config.toml
num_hidden_layers = 12
norm_eps = 1e-06
rope_theta = 10000.0
qk_norm = false
tie_word_embeddings = false
init = "normal"
init_std_o = 0.0
init_std_down = 0.0
learning_rate = 0.00563
lr_head = 0.00807
decay_fraction = 0.478
doc_mask = true
MLP neurons of a small language model. Each row is named by its layer, matrix (down: output weights) and neuron, and shows model dimensions 160-319. Each number is 128 + 24 x the weight over its row's rms, rounded and kept within 0 to 255. Numbers have three digits each. A neuron's up and down rows have the sign that makes its largest values positive.
A block is one neuron, or neurons of one layer that tend to fire together. After each block is what it responds to, as a language model described it from the Wikipedia text at the highest values.

L4.down64:159187122183131113121168044125168142131134107125132150123162117111108111091129157156137099123115130130114126125151133105115102141137115101111108144092147121119067145076092093110121127102118076140130135124131164109109112098109128151097130072152138147205163134108114125123094156101127118122134120127140134125136117102120127125125118102154117100146115179168129122110127147136134127115134124137101130114174160112134135091137130152148105115117106142140133147122136099119112148165141122
L4.down197:174158067094123126119120092129126130155138140136150132134107142146119146093069161116136113166115115111120102163132180120128124143064134089109139119117139124135117118133092182137145089106108121112125137122094121072108115081143112203131120121088154128168151151127109150162124173107130091127168142130148131105123117133151115143114102101146179152137140125124109089110146129114141164135102131122079143118120121065160160117126148127188161140130094142155143091142137102111112133142142100
L4.down397:095080148100093177130126136149114150106124169157153147184116108113082132134108137096120122093104142150124109088162131134127121152128067138106130103155131127100069084124118159163141131158119143171159137124100126139132203108151130157137112105145156133122104143125145148116122166187097119100159103112129166090105139137153135148170092153144157135096143141165118119092115119119165134131128078168158149089125156118118122132143141122105120108151143152128149121128133141093130149145122153
L4.down441:131114152119111067152100088113086111175133093127152144126154161097118164121100101102131106126137159127160108139112127111133173076117129133123119159127143141134139118125128114116141145163111084137125171115139160105123116151140090114099129122114109134149125129117126101102129108120147113117144140125118111112143144147148119126098125121137144137146117139073134118134137159182110139130124108083126109103131122125163130122134151136128148169104147116130180083152149161138088140175172128
L4.down462:122128145116099112091103127130152141118156138135142122173154085103127137119122144153104093104144144113115139095150104107132084122103155131140166119188137099119114130118101104110132127082094148112128142135115106148171119126070137162092105113119143147097141141096126155108153101085109119127088107118156148137149119126147143137156107158173173168103146141120112140129121175149129121119125136075108118100134096099132125109164146146160079152102130142130126183093123139086100109157138164
L4.down485:134121119128141129131138065147147160173095118165129112160118150134122135097134105136112143086110162119118098134151118135124132145134134131123097122107159130126116138107184130127113145132160169103143108127149148121165093168145164132111154076195081140148099119133129188107099118141182165138104171108134112096113087120120091100170143154100162132154115116138144099133140138112111137147117126120113114142138145140136167150128165082138133145130137148111150124105119120132131135087128128
L4.down559:163108141134115165128148102119149179101113157156137148125110119131109081118139124166169146138143177101121087074121131134111095143101151154093101125120099138092161106071128136113130165153134173138113179076135102144104121143134082158116124123119119126143105124071108134111093094144178106134112137115115125082172100101129125110147153126101163139109140110152142131130095122117121153105126119154141156092086103090130114108122087155121096119145102149166099093129098160151131151098103108
L4.down596:119134147098141133127130073157143132125120103161096129160120123127150143091137116168128123137134192166117088115142075109103161148106142156128116127093097147124159082138179118119171140197149122084130127157093132159137126141128130145114132152120135137134153142053146160126138105150134103163173153132122111142140120122169168107186079096151099123126145136105111157113105134141157123148118124137150154151139135119146100146133191150141170162139136149120129157102140146124108162142111120
Description: Word-completing final pieces. Final subword pieces that complete a common word split into fragments, such as -ate in approximately, appropriate and ultimately, -ant in important, -um in maximum, and -ed in started.

L8.down57:121126150106149156136106094122142124167161082092173089132170082086128116129086125110125112119134154109118120146143100151105112114108154131106124137121136141128114158096153173129117161151129143175106141116155161160127143101138111120125149090130123123109135080117096127116134124119135125148078174110054146115107109065110146143093110162113147120150133177141114117110109174078132109125110118097107152134086120085097075110106155103153147122118159124112126186106113105134095140143097145
Description: Temple fragment, compass words. Fires on the mp piece inside words like temple, temperate and attempt, and on compass directions such as north, east, South; weaker on other mid-word pieces like shipp-ed, Neth-er-lands.

L4.down18:111141122122118129121139108135159080147191162120114124147110140105112105186112109124102134172061133121160108162139121113132117150127083091135149128143160079159153102096094162127117148135128191069119111091100121140109103141151133155184127088125149108131106118163112134126099136131114120130105134106126114116126096116116145108132156127199119146119130098159167122147140069182096115140151148106147096113098137129089133148101072122145155161137170144128144151112147110138121086160145105
L4.down168:099110110159116129133137062155154134113130096146137054154117151117133141123128099144119132109111154099138111126149173109120133127129097129131140147167105140140062097081126162168117138115176145097093154159160132134145107184097098169108098156114105115133122098083107159101095082158103106134120170124105109098134145072116103138176141129093118106157101130142151136144122123148129137166116084115147105188110134115147125089106155122128127082132106118074109111098153135120152141133167111
L4.down237:096162097093105125146157109153141100163103146145139091136142148090116113115121123095141102133131149140133174147108133133119086169112103135121129116163115151148128116120138121150162155133123112121133131115145138124115097137132093144095105106095115126126124137087102102123123072125112102104114170160174133166128128115130132107129136139143125090140112070130133132121126116155167128144162109153147165169136144115137141117143103112112086133124101128111125140142149147164080147097110108
L4.down242:099141138085144144109162140136133139116098130109148150188159118129140093114114165121135106133161127132133119077097116150125115111129126134167126144124167130128193077103147065118155189118108131084082131159158139104080138148153116105139109182120105137131139118105099135097092118159123116120127139079167160146089128115109136134149112125111135144182127144100066130147132130120159099082118113151138122163155130121130173138130142121153109168082138158100117163119094126163115146128150122
L4.down294:079110155127098143159148119123116186135135135063101134167157123105169166161101156122112113156161136155093118154126099107140123145141130157139116095128139135084091122154118118140146151093094158130160134166167128119146127141092113100110111099133096107128121127096110094159113138140106126146169177094128139144126152143132172132099118145154176133136150133155125110122117132140175132147163074169124137143137094104125133142143116117059124141108142138142114136131123132134098087144141157
L4.down302:120147145090084094147086131130160077129134136122160096140089126093101149114112148092161161114142130099146134113131169108133174159124097158141105089140110107095152114109120108152081146134137114103106098112122104127107106083125133140124084121120126118162114126114119083148102085106108143143143109134171165161127127123174112115104161148167090139098138130119074093148117123109148089060132159150144117123145126102175077115145152119178158158109171153124112135141085117097140114117116109
L4.down430:154099109121181117107112119107131108159137158126089131099098114148108101171138146130158108117155101108169113187095130113147181101104133144130126127141108097145106135160135146127134125119157161162140098134112154122144150127128172112125125136137142120096131130133121116081163143145121152144104148141133086136164110126186133126093156173151147150138128159145082169115173141132092116099150124080068102139112104122139148168142126081183125122121165127119105160144123101128108129141151109
L4.down495:135142129148139163090111158144153108173150104125129129112136160109124135136134145146053149170143120102145162127174131186148070125129159137151096126131162155151114160137113180111132114144094093090123118118147109140139120160147102093186107104124142133122105111169125129116114128160100107160108139150141127085135153137121097127145134091135140110097127113115124176138098120115134117119127135140141156133114139135112149106102118140076115096128104128141075134140128161123097124087100117
Description: Word endings and noun-phrase starts. Final pieces that finish a word (nex-t, Chine-se, four-th, st-ee-plechase) and words right after "the" or "is" (type, first, name, a).

L7.down55:121099123111109122124144181108101096106115119146147148139104130131162107174070107112081123070125120134142085150147169131132146124129137082137144133117120133140106154139105114168099136108149128080127150175117119168120078130126150128124191128160144113170131135133149141121101127131151113129137145081128153076137115130125123094129125092074166174103141112143147127133125157114092107126151144092148121149134128122129082113111117170123169117120144127161125137134152145098155177089151105
L7.down73:112112117144121123117134120121128103148129123119141154122144185113136070123117126143186143148177124113134141121109085134165138100122113140068160108132108106125129151135120121150106166144192148167112163114119146121083107110148133158113137167092143144159140108144114112092122123117131180125136102123202078131170123120136110138149129088142141124084114125124090109111156090196131120159101119157111164123165129146134128110125112135127141135136172108101160126124129096118122142123122131
L7.down271:143108135116148122073148123109138140133085100126105111094160123073117092126136091149130133128138110109144100140122127129104152123145095110122124136161121155120144126128120154145114130126126172150114127106143119097146100154103120094148159142135110166123119144143140166073129121128182089121071116103140098122103153098126149131103113151135134132147123087096128131137110135168133137120123106067130091137151134080138095094113093138180156167153113101113139119132099114132129138143109067
L7.down293:143147076124145161122127133133107083100110146130104121146105110138083171210121123148127124112102175100103148136145120140134137145165123151118138152145137139118147160150177096129128149143117163122144129140142151120129097132095134152114151103118119138145155172157115105117129154108118095132173143150153135101125155133100124095133103135150097100128156113140130092139127126143142128115189133154136126131092166101139149093190116106136140109159129109134115109101114150090120210132119123
L7.down353:108102125121102127176140131136126093156095155143084138166143140155121132122116113145129123103151163151126128155077106154114103143071108154125110143080160147116128087148100129136116120114105196126119117139145135125148167184120155138109107073139134150145152134131138110118131082130120139126130135177101098133121162116105107127085119120115149143130099141103176122127128138137101126110150148149140143139123148093104115123118115149101130142120091152162117141167180175134127112145115092
L7.down367:153131139145158132146153177131075124130089130133100111117118123120132125081122075169160137091136061120184147140165109132113134091132131148128160129125114136131119123110128105112100117105084145199129096112159167161144135126157122115132152117153145142106091108108098170115151127109163143126092131105128130089165110143108157071152134195146157127117116127151127123170136144109150135108101157156109107103101110117147114163146118096117108136099115121111158094133112153124133115088150152
L7.down565:108176150116111153170096125178127154117135113087121112145177140139147101127131076121118161135129106105102127131114173099142150134140164113132183111162108124136122146154129145138084118091110114154162088118150171113089110124107141165112109151117166163123134148134144137162095137130123112146121161123155061106106140128128145064126105140133107104176148130105114158104113119143101151125107174142109148129156144130132074134166095121153119122123130146175096111118086165119126132179122129
L7.down574:103137142140141129128064081095146089154122139131108149159119123088125139129078061149079158115135121172154137088114072149096101125116142109112135101139127140122152119145110115158135116127187158113135136127159076137119084122154132110153145139139163092155120156159134129125117123113124113139128096125097129132124114077109164119103116171095154121119163110174129121141140169132135122149088127137192118140127090114137121099136136140146168138080114106128101115148158146135174091086124091
Description: Odd mid-word fragments. Short letter fragments, mostly l, el, n, il, where a common word or name is split unusually, e.g. l|east, umbr|el|la, n|ine, Vigor|el|li.

L4.down180:133102093097104155115158116126154141113178113150127089098125103137173159155133151133099130152152119103119136127180150140133117124143146169118136120095078150071129131121122144112112157156150114165183151133106143102126118094110094140121134135157150120163146133164135114149089099151133125116136122156138118101155124100159135069131141148129107101106142158159135087096140161139134151140112146142115154133118127130126165132157135125089115136106153135126106140131160131170160159160116115
L4.down213:117111162139157090101159116152128120138101105107108152145107090108128159131121111119118089161146112130106126119094175125148158127178130112115162142100145073137068163115116072175132106145144134126133125167134107124177146123093131105114113109104141111128087104109070130157143107163102126097183158117103125133145147119126149137131146140136148146152113124137124133130145153130113151133105151175152115119101142093151111112115130146123115095136150146142144124172114119144148169119130169
L4.down254:169123146069108114143126167093157165145175151149144127128159122164094157144122122109120119120145112103127119141132143054129089158162141124111124147178111085118114139120109129155148110148177149113146115121170128137129107132144023115115132129137135142112160162146143124094116109101134143105156108128131092119135104127113138099134117119106071105127123164134119127151095110147154118120136100191151155151127160108113153177156150135105090136105126116126136156124132127152161160131140131
L4.down415:135159113106099130126139108150093120169167097142141101154114114090151148160142124143143098136136149125098134118154123138106108083134098149135138132113161107116083128101172122113159105138130110134138143145118146122125129117112166132149187116143091128138156078140124129122125119108094155090169140124124159130105175145129144116123091150095149114117184143104141162121123119140144117144136113110154122135129137154126104143115136163164124174134108095099122142121094081118101092102138130
L4.down439:112151140088087162102118124148098143096130115079108101114120145136147139146094137141108121101155127063154108123105160102157122124161110083141119143099074115117131162110107152182112125123190124127141153172127105140128146155109148139141135143123145147146083170117148144117121125163137149129177116125165101114152155125170154133116145111111125147112106137109134103155110116102105110125092115096159155140113128097156144136144115163121095128105127177101133119125161168146141160140124124
L4.down549:104100144095136134144130119185083130155151116125164131142170083092122120129113132166093087132097155108142115148147138119136117141095093097115141107090151142095146162160132093137146095140123133130123167137112119123143135162120130077160107163081140113157124133117124099115139141140151111124169119146131119128126138149155147133181113120123131149080130168121129130111155154128140096117142124130160153106146134081161173115105068158111137170104127156103127116139133149166100172173122140
L4.down622:119151130117128144124146143143101134096105169129125126063093101159095140124094136144121153106113135110113137155130106150090157124110128120116111149124114149100163105132158165130136142146171121088158112141105125153123125097155129164087154150139160128096112154170107126113119116197149133160142125140101137093148138159150105126123161155102097081096160130097162118126152112108181170141115142104120155099105151135121096136174092130125121128150099126108136140142139105129170151151113168
L4.down625:184113115122133157122134156138095163108143100112144101145167154129087157131108148109106134139100082130166112122162065143101152070133162115129120090133093138122145180120127134148119147157179125137156155105146122142125170114167126100161136149122145147152104165134166113142140061125105136167158155097175129108130091166174134131110137100132116122110090134113125144136130112090117110162066122122126138116117131139091142134119104140093131119133122151118118101143114105129179114157120144
Description: Toward and directional pieces. Mainly the "ward" piece completing to-ward(s) or north-ward; also word-final pieces of split words (Du-ring, avo-id, Cand-id-ate) and prepositions like along, near, around.

L8.down363:112128160164130113201102139157171147129143134161139139140131116135118146173115127110144134119114104128135161125116097149146127154100117152137116128133137163103133147117132140101112176125134105089139111151099142151115088149138131146119115130086107156123114118130127111123117150158122169117107120124138159142114133126132095083133151128160181152114099118136129124103119141123124169080134141138156125100120072145162107091101081131097113125129152145157135136114103103132091202111167128
Description: Before-noun modifier endings. Last piece of a modifier or introducer just before a noun phrase, name or URL: hyphen compounds like UK-based, modern-day, one-off, 2021–22; also a, called, Website:.

L7.down216:126107129145123148090137165155111177122125143111159189146103075104133131099098135144135126153109128110172114161112138077104129088133102143135135109165126148136130124137093137106100125126121101154117147160134105097131150123161086139129126142171108126119136102131127139176169163144143100106161144131130148091089127195103132110117143156108141162156156108160103100098104142112147125138114124130138124094127155127140124142148138126082139159134156209104111182117142154131155127126094146
L7.down262:189167172150101128119135153094125151138140124178093081151092131146132120124158115151167086142094077148142107112115140122129154079139124125153145111075148129160144142115154122097137124115153152120150058134140082151123098139159123099132110132170162090152111148157135138150138158123150089114127116128129109147140103135133154139142128134136102124091141095149135100105116120128129121109104128133137159124139120112134134145135185133130141159144177114102144127132115103166173134129156136
L7.down290:132109158103122103089132130104095087149088146123122138106105124118110112142150092121061104116108096171112137175109124118102131097106143113123165130145123126110146157117151187129166131136100141149131098133117140125089156126131123091130104155133106108172151167092126144156145121134139121137103143146143127125056113133151142095096128137168115104162180098151094143085116179168110134085115151149144102133111122138101141180115095112120124157118146156126107135132091154137119117141147087
L7.down397:155125134103124113036138130117134122169089125142139139096103098068108144125117132177157160135140125137156161133154145174082131141126130105131144105137147088106082113101143145158128102117162162116133141123158126138097148124128105114134172160133094118138101159174105138114149159136138149111120092100111137145158123123163125124122136109094131150095115132159110149122094143164120101135124179119160122190134147112142113107097152126167176126109112113116149118132105135129133126150110139
L7.down435:127136143167079128084158138147144159135135073117129129091112116126145108098077152110118122116142157101182083107146102152115122110102139166124134117117175151114122138115152145150126122117136133143161128168142082128170125128087129128159120103139167120141096086107121113145147103154098105139135154131152084128150143141139115146129129134133139154146142158183140118101112123123142129157117103106159125146146139102125085122175095159121125143116086132164138144112145131154136147137109147
L7.down601:132072150126114099165175149115092151154173124136141093141082125111164168144097093110091133142132140157145178131123131110125123098158098135104139139179131120145126125154122170155168176103125118120130128133161155177097120121138112142146115152144114125134120104138142156180103151106138140089124138114117195126123137147115137127109123104108135125109176119141132112083114150136142076122112111142107168135145098168162147149115159152150127124110121175137122105128126157121131175148084125
L7.down606:118134166110112134177132063136111123120098112105112099168179109149089122138161088081130103147072153146149143113094151104138129130144085111119154137143172114128121098113093124094104133139061137121127140083117134150080124133128120105142117132139145144155149144152098156093132088121123102113093090111121105092163134090067145148156104107105105104098126131090093132124081110142158086088106134135165143141131139151103139136154133117119084145074105150150141154159080162148107123139135142
L7.down632:107081117101092171120142165155123122152143089130165100124106112091156143122133114108173146106102140107174154105174126105123121093112111059122108088164149129107152091136162109128175180106167197133121160105125121115136125130136144119123211061147176163109122123178185162161110164122093129137137151117089119116151146099129147136113101136127163083139123140131105110153123108078137153118109176119085114130117136109132128111102141144132100135120137084124110088161102095130196119111078128
Description: Position and direction words. Spatial or temporal reference words, mostly end in "at the end", side in "east side", compass words (north, east), plus on/along before dates or places.

L7.down145:155106137128107167160119134126151157166127101084106104095123161114126136160165138122115155170168079083160141133123142147116153141096160135120117097121150088154135123132142121089116147106125125140109115113096110141112165174133146155121067132159116128106108111149137109096125146151126135144180110110129134167097094155087128154117085166121155155105112132122136082186139122149118120089148125096142105110121116114141127137140101120104114147110129090164149126144123078082129132127099140
L7.down171:148131152183112154139103064151147124136157136150161092105139076109124081133151134098145119122122126129142089128110145112121124133145116106170128115159112096124156101120139091096135171126189099116149142139142089120134129125093104129131144158164100125132140154171179101132155160104134094168111116100136182169146138139149129154134123165105175114132120118141126092121131109160161114119106113162109119142146172142138139109171091160141152157109120126103111194119175100111104162111130144
L7.down238:152159160135125141139119091153129097162140108085118119096116127132082081124146145149139113119116108138121137149096143128106122143150146082138132147185092117163137150120119066117099135109154090118136126144162116125102122144119112102093130127150130163118096128129178129142151130093160124129088168107132126159140136139132149134112176146111124192127083127120178152158166128122134108150088119116131127103133131109115138094164134176155105143113110115114130185108179116088105205093091125
L7.down292:123122154160160142135121118102135113162114185122172141120151165151136118137141134165095136100113120129161094111121097141116086160130120184181104091145095101090128113133140097110152109135165165164112091195138135136090132132135141152146164145155116138148128116157142161114139137112136086104139150096126125159115103145121161156150116141120113141104138125143119158128106152125175123141106105109133091149177119170128114120110120110152115148112117205135094138157126156106133149134151120
L7.down334:111123161092152152143109108151143138138096110159159131143145122190125175131125132148099110141120149074097129096153138128108134134134155179121145114177109142099134152150123144153130198154141096098160132123116157095121130132109093070113160158149081129110121101098149127150183068114111100122147148133126128170153152141112147131139125168157147150127148097163157099106145112069094126121139129095123110154060127125140095143123109157088170143106125102107134151124138134108115143149128111
L7.down452:133133132152132114169133142118150122176123139137173119124132113089155160076152135112114119142131131110130134116116128139163080119152183147111131148156137105192111103138114163113116147139115104125139078138139101114155117127140108106099138123106124107130111116130138124147128137116135167136137130168103193164163087159105144127146095151154164148146148147127102146116133120114094125115098132133096118126101155138160129121121149156125124148094128129109139141156106104130137163147142145
L7.down456:139149131109113070120107146131111148162138106148115152173121119168150148137130082120140089121111164097121135119141103149125129130113116166152134106158155147113088127114101160161109102107190138109141156103133143143136130096085118091113117110139104102125138122096157102105116140127104151111097126141167125162158149138149104195119137171146110145120143127138078140120129135177126151102142136119111121107154122126147124091114143193127130144118111155086122120121103131132074233125155123
L7.down603:130101095113116121088118065124147138181075151143206106145123116152090110105138152124160118111163114138116097134122147135104160169151151140115100168168127151095135136135128123128135145115094136166078112121157173071110091137119106153126126125135099130172144159161097105109132116133119108121126145136147147159123100125126130139143144135068138111146099112112108113149085121137117109092101149129130102153127153150156115129151128126112145155125092135125124123146139096135095138098105115
Description: Word completions before nouns. Tokens that finish a modifier right before its noun, like adjective endings and "of" in "list of", "species of", "-shaped".

L4.down94:127165143115119093161094123116115119092114127140170105141138099096163184164134146146151119110185082130113103083159138099105145149173094124121088103095148116100134155157108108115146174129147147163146113132116164156071143141121136111124092116122141099139142095160132098098105191143107121176138139119106112108117084137107139085100140143118125118102119077119123153146146143092144119105110146128118147111179172071160131126143126116106151116117092133066101153130107139148086107142121127
L4.down114:117107163145146130161138083074147148142130131146084143125103135130103141090106129119085104151110141099185098144087131081125133144095127129136120107126132170126087146172141112149135127136141107122073112119155114179125132121166145171097095117134101098108150116137169124095117125148146113142125125151086110128136118147111131104126149097145160110153145111143107134091154152154121150114101115146173097129193132137161124142104122120130167084158111095136148138160097131118070144131104118
L4.down239:085183156111114136113109114072116125173130142167153120142180141109122066136104162141123144191145099137125123123115136117110105149153169113112121088154138123157138144135130140145092104138155133119151135140175171108127114115120125123087134090153113088111104082138094140153103087164101131107140127126145101122174119111110133112127139149135115097138167110166142140124143163148168095100111119102129094101143137147135138158178109116103090104153172108180133158145148175099130118121105156
L4.down253:105125152093172179138106132103198101102118126155131111153105095111135117130150139113149145123156101128107114142090102090158131122124180109098129103101128179129124175122122143133121131143146144143125136120058160145130136129152100179123142106110116175138119143118092062117099112118116106131148125060116122130152182136121118103174133148128119097128120106163143127124091157134136132135118128109134180148160111121187087140103108142140120126112105184087102119161126100145110107154156129
L4.down259:139126131130176153100168146128144138125080130133096139142130128118116137148139127089144106126175152132122109140125090151138126155184155118090122123122131130137148180095111115147122132109174153124134145082077116109138096116126124076128129109143108097131112074129113083155116128145155141164144142099143118162112096127148095150127109145098110107096135157115145121075129166127132125134113124149148144115141136156135100131134094104105101124138134140108114114154164117050134206091113142
L4.down352:112121152141115138127168103124134140139066163150142156137088134123116170154151124117132096122126147088120165163156150121156131141151124102083141114088113125117120160144089088088126131091191141118128146156109113098107144138101143127095079160160118132121169122145092143127149112122139122159099134096128132143107127147083150130125168107099136144121121127132125126135171140080167126107113125092119155129118105087139116124087110145080151108116111176155119119110148155119150147130108129
L4.down538:122133139109147151174096152123103139156144161063106183124150162146133130147105123093134153070164108183151139093158133165132152109130140146127164145137083154098109115139131121104116134136142143122078127127139122144148112103102143109161179095132110170080086142104132145108111166116118149127095167145077149146110116162099134130149124140074132085105099137077183136172135137105117166145140104157105141110108140155140114127099105084139159168129130080132167103138086118141141108116113125
L4.down560:141135150137113100144108154130143098105160122131126178140103146119154128086139092127122190115116155161135093152104205131146110130127166126094147152134121116147103136144180150091138114136125109171158101106132127098107108123158110163143121143141147143128133157115130095087156163119199133162146127116144123138105153125133132148114134081127159134120145137143136131056094081113164112148113122144146136137161162142142132163129140141190112140133129086127124130153150119152117172141125132
Description: Split word-initial fragments. First one- or two-letter piece of an ordinary lowercase word split oddly after a space, e.g. n(ature), n(ight), e(ither), fe(aturing); also opening quotes after bibliography years.

L7.down311:117123139126165104147113111162106146111127152144110135130120114172144123142136170126129081115133146117155117079145130125096074158134116138134125089100086147162132135127183157145138147097051098141119124112149158088144077135063115147147095092108131119125130138132166138143124141140124105136134153139151119118120127121139114154141100104117123121161078123133164098147153117126122083112102159100132121138137119150123142123126129154113103104135110145112143124138146124141127141127132149
L7.down465:136137111072130105147133120134097144149168105135090141130177132117131142068141136136093160136109139110132114138121161147088098095129109150125125107095127134161092123125119152171119127140190112130106102124086126112135090179087106105128146134124100110124103104136110138095126110131135129155104116140124109155130148097157150119172118142089140125133117149104091106158121133112130134125130082126133117149122139149116164133140123163147141141127132163080145134135162126149135097166166088
L7.down469:158176141130104120126121140087138133162118145144079111130120099143132133120149107123136104075091168161147117142086121131111103135131148123119119143095132119173110138167170146121084158133121158117159113136137129159085126100115123111125115151142116162137112133184134155109116153118097159159149112128142187107137125124148144124138135113175136171140117112124149157094146087130150106069082120095102145133140125115118145169137125130128156102120120140181144134147129127098105171144103121
L7.down497:128126122115132109085104138154144130104147088130158066131088142092093188141094100128177143113109107130122121117110128130177123129118109154083116132123121151120104119116149131143176134125139124138087117116113145128087096146144134142090102172122126163123132141154107190136142126124100114070136143124158184102111121128114124149119119141107156118120106102099125116112132134158157127124115096137149125187109124118098148118104134140124097134087119130096136151119127081118100129150121117
L7.down558:111135098135127115156128131111128126121108063137172111124108112121099124151050112086117141146162150135110143140102145102129160137102099117125132115142119131164116117126087136146140118123085144128109116184135083132154096124118120108144121116139135142120107109126145129096145154156135129124119146128129110105158147139145124176113141148154182108157152106133084123105110131079130140127121116125131143106158160128135082089114122131114115150141097103103122146128094076093102121103141130
L7.down567:095135164155152123150086112156165111141109116137154115132127082095098114127158102127077132120175157160177127133112154144128102160150123128097110114164155137144160143113178151132144104116137122169081117117143136173119104121077146136107166162111153114151141153166127102077127135099117133131137170121112161106110141146131111127158140124139133150162093147138157103116118125135125133092151136164155114160153135124166155089113127143156134149169099121100124135125153147118151177105098130
L7.down618:158141144134085117129106167121091177143144133152084137135079152108096129142133151122164098120125123115145109116136139170085139163164135127124131117103119100101088152114108102133127143093102145103124065150114132120146169123125139137114139085125088110098137174111111123079145144112175115142093151148140101170177100150134120143118072118116143166121110119140095117158141140116111098152116110162138071126127133106122128102116159198111148137142169073175181118170142098107149138137150118
L7.down635:117111148072170103129111092153139112139159091160115127152117103124135101142106130061147160086157145111153096106118112125044170098153134076110152135106106133153140090097124146131097123151137092111156135126134162176125099116135080137119134156141155116084127132167114114105148110163140139094119168087147144120155118118110150123077125127090103094140066153091126128125124111140137139139140107102141087153142117136138124134141143159121126154116137128057156122126126079116133131099194148
Description: Indefinite article after copula. Mostly "a"/"an" after is, was, as or became, opening a role description, as in "is a Japanese footballer", "was a Spanish flamenco"; also colons after year ranges in footballer career tables.

L8.down335:129115102125100104092092069086141151158175097153143165081138135108153131101153107145138087120133156133147126144147131174102149135115076150106101098139154100129140164186108117124126161089183098113117117143108109096109120137107141137095148131142110153099086093122128106101151082098156182155157100145166107145136106109128144150100156139136152139116123159091145113087166124093114126160168142154166126147110173149171151112096134107099133153141167153115149141133182168092138150119105154
Description: Word-completing suffix pieces. Final word pieces that finish a split adjective or participle before a noun, such as typ-ical, remark-able, appli-ed, danger-ous.